Weights of a small transformer language model: a variant of Muon for these matrices.
MLP neurons of a small language model. Each row is named by its layer, matrix (down: output weights) and neuron, and shows model dimensions 0-127. Each number is 50 + 10 x the weight over its row's rms, rounded and kept within 0 to 99. A neuron's up and down rows have the sign that makes its largest values positive.
A block is one neuron, or neurons of one layer that tend to fire together. After each block is what it responds to, as a language model described it from the Wikipedia text at the highest values.

L4.down188:43 52 49 53 28 52 61 60 42 44 56 39 49 55 59 54 44 57 37 40 56 51 50 62 60 49 50 37 43 47 55 51 54 40 46 41 63 50 41 37 45 50 42 45 51 53 42 53 34 44 34 54 51 42 47 36 54 69 50 41 41 64 60 41 61 54 39 47 50 54 57 65 39 63 43 23 49 57 60 52 53 44 44 47 46 32 41 47 83 41 56 37 51 64 50 57 74 52 43 27 49 40 39 32 59 51 58 61 43 65 40 45 39 44 71 46 64 42 60 57 68 34 56 51 46 79 36 55
L4.down282:62 59 59 44 47 58 51 33 65 46 61 32 65 61 66 46 64 55 58 51 42 60 30 43 50 46 47 37 32 40 70 43 53 31 47 53 42 59 55 65 31 47 48 56 25 68 44 47 37 39 60 46 63 45 56 58 49 59 45 45 55 46 39 47 61 53 34 51 73 59 51 43 29 64 51 26 57 48 50 66 68 55 58 59 40 61 44 64 51 39 63 59 47 68 54 49 55 43 59 41 47 59 67 61 36 46 43 37 50 43 41 63 66 45 59 56 56 40 49 44 64 58 42 47 48 41 47 50
L4.down812:33 56 48 49 50 47 63 40 48 76 67 35 56 61 51 62 46 66 46 61 35 49 41 63 45 35 33 45 44 49 37 59 66 52 47 62 69 57 25 29 56 49 42 42 39 51 54 47 63 51 65 51 41 51 48 31 45 42 44 53 42 38 29 38 49 41 52 31 40 54 58 66 72 46 60 45 50 47 60 53 58 46 48 44 56 35 30 41 51 54 58 46 59 73 54 60 53 51 49 58 44 54 52 55 37 44 60 52 57 48 53 64 62 40 49 51 45 50 56 72 31 56 49 51 41 36 59 49
L4.down940:34 50 42 40 58 56 48 53 45 52 45 58 49 57 46 49 30 59 47 47 36 60 54 63 59 41 71 59 32 50 51 47 42 59 64 63 49 56 55 46 40 68 54 26 61 46 58 53 44 38 46 70 46 35 52 41 52 51 34 58 60 70 49 45 64 52 38 66 66 55 64 45 65 73 40 56 47 47 47 39 38 62 35 72 47 47 46 43 53 57 38 42 49 45 52 49 40 49 70 65 48 53 69 44 62 56 43 46 57 56 57 49 32 63 56 50 74 48 63 68 56 48 59 34 62 41 58 45
L4.down1114:38 59 51 39 53 45 58 49 50 44 68 49 79 62 57 29 39 55 61 43 36 33 47 58 42 61 46 56 30 48 47 37 53 60 52 41 62 49 68 33 71 54 58 40 59 42 28 58 65 42 48 50 53 48 49 61 44 43 34 56 53 50 50 57 51 62 39 53 48 56 46 54 46 71 43 51 40 53 46 43 62 38 45 60 49 46 40 33 45 31 45 56 62 39 39 54 42 49 55 43 53 56 48 47 52 64 44 63 56 41 54 44 65 51 42 47 62 50 47 41 44 49 47 32 35 86 59 50
L4.down1174:50 70 59 55 52 31 59 49 42 54 44 64 57 44 43 34 52 38 44 64 27 44 64 39 52 40 50 73 38 41 45 41 62 51 56 33 52 53 61 51 45 57 43 39 45 47 51 47 39 54 57 40 46 38 44 45 53 64 39 59 44 55 46 70 55 51 52 60 53 51 54 72 54 42 55 45 53 52 62 51 39 61 60 51 59 37 47 51 40 44 54 63 73 55 45 65 41 58 36 62 48 59 52 57 43 50 40 56 56 53 38 40 68 49 37 52 43 47 45 39 45 53 44 53 45 64 54 38
L4.down1175:56 37 53 44 62 31 49 44 48 48 38 34 67 43 56 43 60 38 34 52 60 43 52 36 46 40 46 52 47 52 53 41 51 44 35 50 43 72 51 55 40 51 58 55 66 58 39 69 60 44 47 49 58 36 61 62 53 45 43 44 65 47 54 43 43 54 25 45 45 70 53 47 63 33 60 48 56 62 59 65 26 75 54 50 39 34 56 32 51 71 52 48 54 47 44 67 26 53 50 59 58 56 64 44 54 60 39 42 51 53 41 51 43 37 42 63 48 41 50 49 53 57 54 65 65 66 58 47
L4.down1193:39 49 53 42 53 51 71 51 43 43 58 58 35 33 41 41 53 48 57 51 46 47 34 42 53 56 62 40 42 57 43 61 41 46 59 56 36 54 45 66 47 56 39 63 64 60 61 48 57 52 37 37 37 49 45 43 24 48 45 48 40 48 50 61 61 64 71 44 49 58 55 54 39 70 68 45 37 49 42 41 40 40 40 54 41 67 53 37 54 45 29 55 40 39 59 43 51 39 69 48 41 47 43 71 53 39 48 55 61 55 53 42 52 46 54 53 34 52 38 42 55 48 56 65 59 52 57 46
Responds to: Kinship nouns after a possessive in biographies, such as Her father, His son, mother, brothers; also list or table punctuation like Children: and |.

L4.down50:51 66 55 41 46 54 42 40 36 46 49 61 68 33 66 51 65 69 62 49 41 37 44 67 49 48 58 30 43 59 50 36 45 69 50 47 63 42 65 46 49 49 57 68 58 50 59 50 61 39 46 53 55 50 66 58 52 68 60 59 54 66 51 39 43 63 57 44 45 55 62 29 34 36 49 54 40 40 47 59 60 35 50 62 39 45 35 55 43 57 61 32 58 51 54 47 42 51 55 50 58 37 45 61 56 48 56 63 49 58 50 68 63 54 41 43 56 58 50 66 57 65 36 59 56 65 61 40
L4.down250:58 56 56 39 49 64 49 49 27 60 49 44 53 62 47 41 50 41 34 30 55 61 55 50 63 62 42 54 49 52 60 62 34 48 53 61 39 31 53 50 69 53 21 60 50 40 50 38 45 62 33 48 37 53 57 45 45 45 71 49 53 63 58 63 44 50 58 67 54 38 42 40 51 44 35 43 64 61 49 58 61 37 46 54 56 66 48 58 51 44 44 51 54 51 59 57 64 36 33 43 58 60 56 62 51 52 53 56 42 65 61 46 41 61 33 30 44 48 60 44 46 65 70 44 52 36 60 44
L4.down269:45 62 47 23 42 35 49 38 47 54 42 33 48 59 30 49 52 48 60 56 50 52 53 49 51 40 59 62 41 57 36 35 50 37 49 61 39 54 60 56 49 47 58 56 46 58 43 52 38 39 56 49 66 44 55 59 42 60 54 38 41 45 59 55 59 44 60 27 78 53 55 40 41 43 46 51 43 63 50 37 66 49 45 45 57 52 48 40 24 48 51 61 67 58 68 49 51 50 45 51 44 50 53 61 58 46 32 59 43 53 62 39 37 55 52 41 61 46 58 80 67 43 64 42 47 61 60 62
L4.down846:36 44 55 39 30 40 46 35 60 42 43 38 54 54 36 44 51 60 36 56 50 52 46 61 50 43 61 46 53 58 60 62 32 38 49 67 53 62 39 57 61 51 66 58 41 42 49 52 61 49 51 42 42 66 52 39 64 42 33 60 43 52 59 65 42 59 62 48 33 63 53 42 39 46 65 50 44 49 54 40 40 55 53 68 59 64 58 51 37 52 62 58 42 40 60 57 48 34 56 52 53 43 34 64 72 52 48 50 49 35 50 31 43 37 47 58 48 24 41 47 48 49 50 56 62 68 46 54
L4.down936:41 60 51 56 35 58 43 38 55 59 25 31 48 41 51 56 61 45 50 21 64 47 32 60 37 57 46 27 55 51 37 49 68 54 43 53 58 35 50 55 39 45 39 71 55 46 55 49 43 66 48 50 53 51 42 61 47 65 62 46 54 56 54 48 30 56 40 52 50 56 49 56 39 49 48 28 48 62 63 67 64 52 79 53 51 37 27 61 53 58 87 49 43 54 55 39 55 64 65 45 44 51 45 49 53 46 31 45 43 43 58 29 51 48 30 50 57 49 52 52 62 26 58 47 48 51 49 49
L4.down958:51 57 50 57 54 42 66 38 69 55 38 45 52 45 49 46 49 36 39 45 40 48 63 44 54 53 50 45 55 55 46 55 50 53 51 48 61 43 41 35 40 41 41 66 29 32 44 56 45 44 51 48 60 34 39 57 43 61 34 57 53 65 70 56 36 54 49 42 45 49 55 46 45 48 56 30 68 45 51 48 64 55 54 53 54 65 61 40 46 58 34 57 47 49 60 45 54 56 55 48 49 45 23 59 78 47 52 61 46 53 44 63 51 54 44 46 37 47 57 38 44 43 66 48 53 43 46 51
L4.down1082:40 51 51 40 63 32 68 57 42 62 54 45 48 50 40 49 61 52 43 60 57 58 55 54 43 49 46 67 41 63 44 60 57 61 54 63 48 59 34 49 59 45 60 35 47 66 45 50 56 63 51 43 61 70 48 57 46 67 63 52 43 44 33 71 41 31 44 60 45 51 48 54 49 50 58 65 47 65 47 54 59 54 49 55 41 36 57 30 36 58 57 41 50 42 53 34 54 59 53 58 50 50 57 62 59 40 28 51 41 37 57 24 31 36 54 53 59 61 34 27 51 61 45 50 36 34 32 59
L4.down1180:47 70 72 39 50 46 37 67 53 37 49 49 47 46 25 53 53 66 41 30 42 49 47 70 40 55 51 51 51 52 42 49 55 44 63 45 44 64 44 58 41 40 45 46 50 47 52 36 53 60 49 33 56 42 54 22 37 55 39 41 44 32 53 60 39 35 51 50 46 50 38 64 61 36 37 36 50 53 64 62 26 49 51 36 41 56 44 66 38 35 54 33 37 50 47 60 48 47 50 58 49 48 60 58 52 38 57 42 60 39 55 23 55 62 62 54 45 71 53 48 45 55 66 47 52 42 47 64
Responds to: The verb right after a subject's name in an article's first sentence, mostly "is/was" after "(born …)", as in "(born 1957) is an American…"; weaker on "has", "became", table pipes and name endings.

L5.down469:34 46 60 60 43 85 65 50 55 52 29 43 50 50 62 54 50 54 39 74 56 54 56 51 59 53 68 53 54 46 62 57 35 58 48 29 42 41 67 67 54 52 54 50 38 48 57 52 40 57 79 61 53 51 58 46 45 61 54 52 50 50 59 53 61 72 44 51 51 58 49 54 51 44 43 58 55 47 39 20 61 46 58 49 60 49 60 49 41 45 35 71 54 44 39 44 72 21 62 55 74 67 44 61 77 53 47 69 44 52 51 44 60 48 46 45 41 52 45 37 61 53 48 51 51 56 51 33
Responds to: Pipe separators at the start of table rows and word pieces right after a capital letter, such as McM-ur-ray, M-r. Plod, C-ur-rent.

L2.down80:43 49 38 38 42 57 49 45 42 43 47 39 39 54 39 46 43 53 52 24 40 55 42 52 43 53 59 34 42 38 62 38 37 57 69 31 58 44 51 43 62 66 50 46 54 63 58 36 54 71 36 64 54 54 61 46 60 69 66 47 49 58 40 56 65 37 48 51 54 54 47 63 55 50 67 45 56 53 55 55 50 43 63 42 66 56 72 57 51 50 69 32 42 55 34 56 24 58 43 48 48 59 81 37 49 43 41 55 47 59 56 47 62 56 55 48 55 55 45 43 44 58 41 45 47 58 38 42
L2.down227:48 48 41 54 51 63 55 40 63 51 48 49 43 47 58 37 45 42 47 60 59 57 28 56 58 55 38 47 57 28 61 37 43 64 32 41 61 48 45 49 54 39 60 45 51 41 65 71 45 41 49 61 40 35 61 52 47 36 48 60 46 35 57 60 60 54 54 59 35 59 57 60 71 50 56 43 55 47 57 48 60 55 44 63 70 55 56 58 60 63 55 61 53 46 50 46 44 50 62 47 47 50 38 56 68 57 53 79 62 41 52 52 45 23 68 42 53 49 45 43 53 56 41 47 63 61 57 62
L2.down470:54 57 51 60 56 53 49 55 48 44 25 41 49 49 46 48 57 49 45 48 40 61 58 54 60 24 42 64 64 38 65 57 59 46 35 59 57 59 64 44 62 44 50 39 44 44 48 53 22 55 40 40 46 31 51 44 56 31 51 53 40 61 49 50 25 45 28 50 57 36 42 30 35 54 21 34 56 49 43 49 56 48 41 41 44 48 64 75 67 55 61 60 52 30 56 46 60 41 57 44 54 51 60 34 52 50 54 58 53 56 38 46 54 51 47 63 26 69 65 49 54 43 55 63 54 53 53 47
L2.down530:46 45 61 62 47 66 44 46 39 52 52 36 56 44 47 54 28 48 65 37 56 43 50 43 60 50 69 36 52 47 57 55 44 42 46 46 35 56 60 55 32 40 33 47 58 75 58 48 58 56 42 50 46 71 44 45 52 54 61 54 41 21 45 46 43 51 50 41 41 43 60 49 48 53 83 61 52 49 43 62 36 49 50 69 62 44 42 53 61 48 48 57 45 54 80 50 53 55 52 44 53 36 42 70 53 37 43 55 40 66 53 62 50 52 55 56 61 55 63 44 46 45 69 56 66 55 41 63
L2.down548:51 74 68 28 45 54 63 37 56 46 44 40 43 42 53 42 55 41 50 41 31 60 56 45 80 55 67 34 63 39 46 89 45 56 47 43 47 56 49 55 50 67 56 37 64 48 53 59 56 55 52 53 31 40 36 58 49 65 53 49 27 55 31 72 52 40 44 46 58 62 36 48 43 51 57 46 64 41 44 62 56 48 50 30 45 51 51 62 61 39 48 49 52 40 49 46 58 52 61 38 63 63 55 55 55 34 51 50 58 35 46 45 43 47 46 52 45 38 51 83 57 42 64 38 41 51 38 52
L2.down621:56 56 53 56 55 39 45 41 61 26 51 43 34 40 45 58 46 55 57 40 36 57 36 59 44 52 36 51 79 47 65 44 50 67 63 53 54 58 60 53 43 62 44 45 64 60 41 50 37 45 49 63 53 33 32 53 53 60 46 55 40 56 69 58 54 55 48 53 57 40 59 41 50 52 57 40 44 47 48 57 52 59 49 48 54 45 43 60 45 62 45 64 51 57 35 46 51 54 53 47 64 59 44 57 48 83 30 76 52 42 54 67 37 58 49 46 44 65 23 40 52 28 47 54 47 41 61 48
L2.down1061:61 61 40 51 62 55 37 43 34 50 28 55 56 40 40 49 53 58 52 18 50 60 49 54 44 60 44 47 47 46 39 61 40 35 32 46 69 51 47 60 24 53 37 35 38 32 77 40 54 48 64 56 45 53 45 62 41 50 35 55 53 58 47 54 44 42 55 48 43 69 48 42 48 57 46 63 65 30 58 42 56 35 57 43 48 69 46 41 32 49 47 46 52 38 37 56 47 57 67 42 41 61 63 52 51 56 70 57 55 50 63 54 53 58 64 45 47 52 52 42 55 45 61 42 47 67 36 39
L2.down1192:53 60 51 60 45 55 38 50 53 25 35 70 47 35 35 49 61 66 57 39 55 44 42 49 56 63 46 53 37 75 36 62 67 49 41 37 51 60 57 43 63 83 40 31 55 40 57 43 69 49 53 60 46 47 43 40 33 48 46 69 56 42 49 47 45 46 47 34 43 58 44 41 51 47 60 59 36 45 32 60 40 50 51 45 50 62 45 47 51 44 58 75 45 49 53 61 44 50 59 59 53 61 70 52 46 38 53 42 44 32 86 60 54 48 48 43 49 47 56 63 51 56 42 51 61 37 43 53
Responds to: Nouns about family, birth, home and personal life in biographies, such as family, married, birth, Early life; also table or heading words like Home, Start, =.

L2.down205:36 55 66 24 56 40 40 58 44 39 36 50 52 54 48 39 40 37 42 39 35 63 54 54 34 55 46 31 55 62 53 42 48 48 42 59 49 60 68 47 25 43 42 58 54 61 59 67 59 40 55 43 69 57 56 40 50 46 56 61 60 36 66 46 51 42 48 56 65 54 47 60 49 37 34 29 54 49 41 43 67 60 46 56 54 48 43 49 43 56 63 45 61 52 58 48 70 20 72 49 50 72 52 54 44 48 63 70 49 49 63 64 41 51 36 35 36 66 41 44 60 34 45 61 47 48 48 60
L2.down463:41 39 46 39 42 59 52 45 50 54 51 45 55 53 48 44 52 50 65 33 58 39 38 40 57 70 57 60 46 41 34 45 44 54 35 19 56 38 36 58 63 49 54 36 61 50 56 43 67 65 57 57 47 48 55 34 47 57 30 41 31 64 40 64 60 47 57 45 39 66 46 76 53 63 38 39 59 66 49 43 39 36 54 47 49 43 59 48 50 64 49 39 54 49 33 63 41 48 50 44 47 45 47 46 69 56 42 46 35 49 44 42 39 43 59 51 62 53 62 39 39 42 44 66 45 45 40 44
L2.down717:35 59 41 43 43 50 50 53 55 62 46 24 64 42 47 43 48 51 37 42 46 46 62 38 52 49 42 70 46 51 46 51 40 45 49 44 56 45 51 43 54 25 42 39 59 56 39 65 56 60 56 51 51 55 42 49 54 54 51 49 39 56 48 40 49 48 62 39 51 64 49 40 60 38 54 59 43 38 48 47 52 55 53 55 27 49 52 60 37 59 39 55 55 69 43 58 41 70 36 48 55 51 34 43 70 55 50 54 48 38 42 49 46 26 43 53 35 57 38 53 30 55 76 68 56 43 53 33
L2.down814:45 55 73 37 62 44 46 63 48 52 40 54 51 46 48 49 49 45 56 21 54 49 50 43 54 52 37 64 28 37 53 57 46 53 65 51 30 56 64 56 56 73 32 41 49 55 67 42 44 46 58 33 49 53 32 46 69 40 49 62 64 56 61 58 61 44 60 68 63 29 61 48 60 49 52 62 51 30 46 56 48 36 58 42 58 51 63 52 41 52 48 59 50 41 43 45 47 49 30 27 46 53 57 43 50 60 37 56 39 46 57 45 71 54 33 56 40 47 58 42 37 49 62 49 57 53 43 64
L2.down823:53 33 62 24 50 45 38 47 54 35 51 23 41 47 53 43 43 40 38 50 47 33 48 40 46 42 55 41 64 55 54 38 33 62 61 45 38 57 62 43 44 59 57 60 54 65 55 38 58 54 30 40 40 44 48 56 69 31 62 55 48 50 44 47 68 53 73 39 51 61 56 43 54 37 50 51 47 56 45 57 63 52 41 58 41 70 49 44 26 56 43 48 48 56 44 50 45 48 48 52 35 46 38 46 60 41 49 55 47 37 48 48 51 59 67 56 43 77 45 55 32 63 55 64 50 46 41 59
L2.down1046:48 46 50 32 39 35 60 52 53 40 41 43 48 43 33 39 39 48 40 44 38 52 30 66 26 66 43 53 42 64 42 51 46 49 52 48 45 46 35 55 63 56 55 46 56 69 65 46 20 41 33 54 46 46 39 53 50 43 53 59 48 59 49 60 45 54 65 56 58 43 63 46 54 36 49 47 46 57 36 44 58 35 32 40 35 27 50 37 56 55 54 40 65 62 52 51 54 42 38 36 58 55 49 64 54 44 50 41 43 52 51 56 51 64 42 39 30 53 37 55 50 59 61 57 51 62 39 59
L2.down1153:42 47 42 26 64 38 50 60 44 51 26 45 39 16 61 39 52 55 43 53 42 46 60 58 49 46 56 36 42 61 40 48 38 50 59 53 45 41 46 46 58 67 29 35 48 47 65 68 38 50 34 39 41 43 58 21 56 54 56 49 55 68 52 57 42 37 55 52 65 44 72 57 44 56 44 60 58 43 38 51 26 46 45 38 51 43 43 44 35 51 41 58 50 58 42 60 64 55 53 43 42 81 45 66 52 46 60 49 45 49 60 47 45 55 43 39 27 39 44 45 42 65 57 56 65 47 42 39
L2.down1171:54 40 36 64 74 66 46 51 45 62 48 35 63 53 28 44 49 64 43 36 58 71 48 40 51 56 62 47 46 58 42 44 42 55 39 58 39 54 37 56 55 58 47 43 44 56 62 43 55 58 57 41 50 51 47 44 28 68 62 50 41 54 33 54 56 40 56 56 45 60 58 55 63 37 42 35 56 42 49 46 58 42 37 49 35 51 56 60 51 54 51 50 39 22 78 43 65 62 51 43 47 51 56 49 51 58 59 49 50 39 57 47 44 62 56 57 44 62 54 33 55 44 53 59 56 42 18 46
Responds to: Closing equals signs ending wiki-style titles and section headings, as in "= Gene Shue =" or "==Later career==", often after infobox lines.

L5.down928:38 64 44 40 75 47 48 47 63 43 46 50 56 46 62 45 65 49 56 35 47 67 50 71 55 49 43 56 52 47 40 67 63 50 44 48 45 55 30 45 46 55 41 28 56 50 40 46 43 23 58 51 40 53 61 56 45 61 58 37 47 53 49 70 47 55 56 65 49 61 73 47 50 45 70 54 65 50 60 49 64 54 38 44 54 49 45 48 45 57 56 33 61 43 49 34 57 42 30 40 66 59 53 54 79 60 57 36 53 46 64 45 48 47 48 39 56 75 52 65 63 44 58 64 37 44 38 42
Responds to: Heads of noun phrases naming people's relations or groups, often after his/her (parents, family, shareholders), plus was/is after a subject noun.

L2.down110:56 54 58 64 61 40 45 56 54 45 52 72 52 59 60 54 51 46 43 43 63 52 54 49 56 50 47 52 36 35 46 53 54 41 46 54 47 62 39 72 50 59 49 55 47 67 52 50 60 52 52 37 41 63 42 62 57 49 55 39 56 52 47 57 36 68 39 54 56 67 47 55 39 65 44 56 44 68 46 38 59 35 48 46 45 40 45 55 39 58 58 51 44 53 41 58 55 48 38 52 55 55 61 44 40 63 51 70 49 41 60 46 53 43 56 61 33 57 41 15 66 50 82 51 58 57 41 45
L2.down450:48 49 50 55 43 47 46 58 63 47 51 36 55 37 34 47 49 66 61 54 46 55 65 43 61 50 63 51 46 49 54 43 45 40 57 42 60 59 46 57 48 44 50 58 41 46 52 44 47 48 45 42 56 36 41 45 44 63 48 50 49 35 36 48 44 54 72 43 49 57 39 57 57 40 65 61 34 54 61 85 63 42 36 48 38 69 60 52 52 55 28 59 59 41 54 35 76 55 41 54 69 70 62 41 52 44 59 59 49 44 36 55 63 49 30 47 56 45 39 75 35 43 51 42 48 59 57 39
L2.down452:50 34 47 41 47 58 57 64 56 62 55 56 64 45 54 39 44 70 40 54 60 56 45 53 38 45 45 51 50 58 48 47 58 39 43 58 38 50 39 60 45 67 52 65 56 54 69 35 70 40 65 52 46 34 64 80 48 54 46 64 54 53 59 60 56 62 29 35 47 57 54 44 41 68 50 37 47 30 53 56 61 60 66 54 56 40 65 67 55 62 55 41 67 37 57 52 52 33 61 48 57 63 61 59 49 50 41 57 62 41 50 43 57 52 69 49 38 40 38 64 79 64 43 29 61 28 34 57
L2.down501:52 55 56 47 63 34 46 45 62 42 67 57 41 47 55 23 62 64 49 59 36 44 55 59 53 45 58 34 45 67 66 52 65 45 48 36 25 36 65 69 56 43 43 47 67 54 63 59 60 53 46 56 51 54 52 47 52 68 43 58 60 54 66 34 53 45 45 55 37 47 43 43 68 49 62 49 56 42 50 47 41 66 53 57 58 40 55 54 57 60 60 51 47 51 45 55 40 57 40 68 32 61 61 38 48 61 62 66 53 37 50 58 57 61 44 51 58 41 54 54 34 51 51 64 57 51 25 51
L2.down609:57 58 72 64 53 41 50 48 46 58 59 49 28 49 57 58 58 50 51 62 70 56 40 49 47 32 47 54 58 49 32 47 67 43 56 53 48 49 38 56 47 45 41 45 41 45 34 48 44 30 49 43 59 63 40 46 23 31 51 51 45 45 53 54 47 47 52 43 65 30 63 49 59 49 59 36 46 61 57 42 23 43 40 45 51 41 49 53 57 52 60 68 32 58 45 62 60 58 49 70 42 26 50 35 44 53 53 59 48 34 48 53 57 63 67 55 55 49 52 34 42 56 43 46 47 51 46 54
L2.down978:61 49 61 45 61 50 71 47 37 48 64 54 48 41 44 41 59 34 50 44 64 58 57 43 54 54 71 38 40 43 55 37 22 50 64 39 56 52 52 43 48 67 38 85 50 38 57 61 31 51 42 43 68 55 35 63 46 52 39 52 39 54 57 42 50 38 36 41 32 50 44 39 46 54 50 54 43 50 63 58 62 89 50 52 28 33 52 54 67 17 51 64 61 61 62 41 61 43 57 40 43 49 55 41 35 50 42 58 47 71 43 62 51 52 53 45 54 50 48 56 44 47 61 55 49 60 45 65
L2.down1088:55 52 59 42 42 44 70 53 47 40 60 74 52 47 52 61 49 59 61 62 56 39 62 52 60 35 40 48 41 34 65 29 55 55 49 55 43 61 48 72 60 48 43 57 54 48 52 49 58 48 58 53 59 49 50 61 47 55 60 45 50 62 55 49 38 26 40 64 51 67 45 35 47 52 59 66 74 53 41 56 44 43 45 47 65 52 34 45 40 49 56 44 49 50 34 56 47 46 58 47 52 50 48 41 56 53 52 55 61 54 58 46 61 42 59 55 44 57 50 73 56 50 68 58 59 55 44 51
L2.down1099:42 57 56 57 57 62 63 45 50 43 52 64 41 37 59 36 44 59 47 31 32 43 44 63 56 63 63 53 60 49 49 25 24 55 52 49 45 51 67 50 44 56 33 53 55 67 41 56 52 49 69 46 53 46 50 43 72 52 56 45 57 44 48 42 64 35 62 37 47 58 47 46 46 48 47 48 56 50 46 58 52 57 49 51 69 49 62 51 19 59 57 44 55 56 29 39 70 46 39 54 64 63 35 57 48 39 31 36 50 35 52 59 59 55 56 43 43 47 51 63 57 63 54 38 63 53 51 52
Responds to: Pipe separators and header or division words in sports league and career-stats tables and season summaries, such as |, Premier, First, promotion, Votes.

L4.down94:42 36 55 43 40 49 43 51 68 50 45 39 54 31 64 45 50 48 58 53 61 39 39 41 53 33 46 61 35 52 46 59 54 43 56 39 57 49 51 60 48 56 66 57 64 38 64 51 69 68 43 48 54 53 49 56 66 46 45 44 33 42 46 60 45 59 61 52 44 45 62 44 65 44 50 54 48 51 46 31 26 42 60 31 54 50 09 53 46 49 47 58 44 41 50 51 53 58 61 59 27 44 43 57 60 44 77 58 47 44 24 54 54 48 35 60 47 53 50 61 50 54 52 46 40 41 61 59
L4.down142:53 68 41 53 60 47 52 56 49 46 60 51 35 41 38 55 54 47 51 42 49 31 36 47 46 48 34 47 48 43 52 48 46 53 41 34 40 61 41 73 50 49 52 52 44 56 52 43 48 44 62 46 36 42 40 62 46 69 56 40 47 60 40 48 45 47 45 56 44 57 51 43 64 49 31 49 60 40 48 37 52 68 49 51 71 40 66 71 44 69 42 63 59 54 37 43 54 51 43 65 70 58 52 60 51 42 54 37 41 38 58 53 46 44 43 51 42 52 57 27 63 48 63 56 56 42 41 38
L4.down299:47 57 35 47 56 54 45 42 40 35 72 28 42 44 57 53 59 60 42 50 54 47 61 49 44 52 59 61 67 39 53 46 55 51 56 57 46 33 51 48 66 43 50 50 54 59 15 52 44 47 65 53 45 50 51 50 32 40 56 48 67 33 44 54 45 47 46 54 50 47 55 48 66 54 45 52 39 43 63 54 50 70 56 37 38 41 63 63 45 53 42 46 68 42 41 56 44 38 43 53 56 58 44 52 43 47 43 50 40 41 42 39 57 39 49 53 56 41 30 55 30 61 47 48 56 55 60 57
L4.down477:44 49 28 51 53 53 28 39 61 47 64 47 52 45 32 63 46 41 45 47 52 38 67 51 65 59 43 49 56 56 35 59 57 53 41 68 37 39 45 40 56 45 43 59 54 52 50 50 59 60 61 60 47 48 28 40 55 66 48 46 37 39 26 50 51 54 46 48 48 49 42 42 38 49 43 63 39 53 49 54 31 50 52 33 48 61 55 34 58 42 23 52 57 38 49 48 50 48 39 48 52 47 51 46 61 61 61 56 43 44 42 60 44 21 54 60 60 58 43 45 75 63 40 68 73 46 70 46
L4.down717:44 45 57 50 61 49 49 41 44 46 52 56 57 39 60 26 55 41 51 48 40 39 52 41 68 40 52 44 55 48 38 52 52 56 54 46 50 27 52 53 56 65 51 49 41 68 42 54 52 55 60 46 45 56 41 37 45 55 34 49 56 43 53 54 70 37 45 53 57 30 42 53 49 48 68 60 60 35 25 48 51 60 48 50 69 38 64 60 45 65 59 35 59 40 48 40 61 67 48 46 35 46 64 71 68 58 45 55 68 47 30 56 30 48 71 50 52 59 37 39 52 55 48 42 36 59 45 33
L4.down732:37 56 60 37 51 47 59 52 55 68 59 54 58 46 62 53 51 50 47 53 48 66 57 59 44 50 50 51 50 65 35 50 31 29 40 53 53 48 51 66 56 49 65 47 55 48 62 42 51 57 38 58 57 59 44 56 53 31 36 52 45 42 52 60 50 52 58 47 54 47 42 71 40 50 42 57 44 64 50 55 35 52 45 73 43 69 35 41 57 53 57 53 53 51 52 45 44 46 61 43 48 60 64 47 55 59 84 46 48 44 57 50 71 52 62 55 36 39 30 67 49 68 54 45 44 57 61 46
L4.down764:73 50 44 53 39 63 69 15 42 45 58 49 35 58 50 54 48 50 48 47 40 53 53 44 45 32 46 52 33 54 47 48 57 50 72 58 61 46 38 46 53 61 59 48 55 45 45 55 54 54 61 42 48 47 51 53 48 51 49 55 54 46 35 39 18 38 31 62 62 69 44 57 54 49 40 59 35 54 40 58 37 42 77 48 45 44 56 48 58 43 45 41 43 40 61 38 49 48 48 59 44 56 43 59 70 38 69 37 59 38 60 38 48 48 61 44 65 40 40 47 43 49 53 40 60 47 51 52
L4.down1148:48 34 48 51 44 58 26 49 47 42 51 53 42 39 53 58 50 62 46 49 65 51 42 42 56 60 46 53 43 45 49 56 51 68 63 36 44 51 52 44 64 62 56 64 46 56 43 42 65 52 39 41 33 49 35 30 46 41 43 59 57 58 44 55 51 57 32 52 57 40 55 41 60 48 54 44 52 35 51 40 52 45 47 64 38 66 37 56 39 34 66 49 40 52 36 62 43 52 42 44 43 47 38 45 40 63 51 30 61 59 43 50 48 50 64 58 40 37 59 56 43 62 52 53 62 62 61 42
Responds to: Pipe separators and delimiters in sports stats tables, especially the pipe after a row's rank number (| 4 | Tatabánya); also stat words like matches, tournaments, and closing quotes.

L5.down358:51 45 43 54 45 54 49 43 56 63 41 28 51 44 67 43 48 54 49 52 49 57 57 42 48 54 44 31 47 32 54 42 52 54 47 46 70 52 39 40 55 65 59 58 60 38 42 61 53 54 39 40 57 48 34 45 53 72 53 68 58 58 36 54 51 48 61 41 54 55 53 49 51 61 61 49 52 44 54 58 51 31 52 57 70 59 62 57 32 36 62 56 43 50 48 55 59 51 56 55 44 37 37 52 52 51 54 43 42 38 59 66 48 48 44 53 46 54 52 58 44 52 62 71 43 51 41 40
Responds to: Tokens right after a new paragraph begins, mostly the " is"/" was" after an article's title subject (e.g. "Mirattal is", "The EMD GP10 is"), also paragraph-initial "The" and table separator dashes.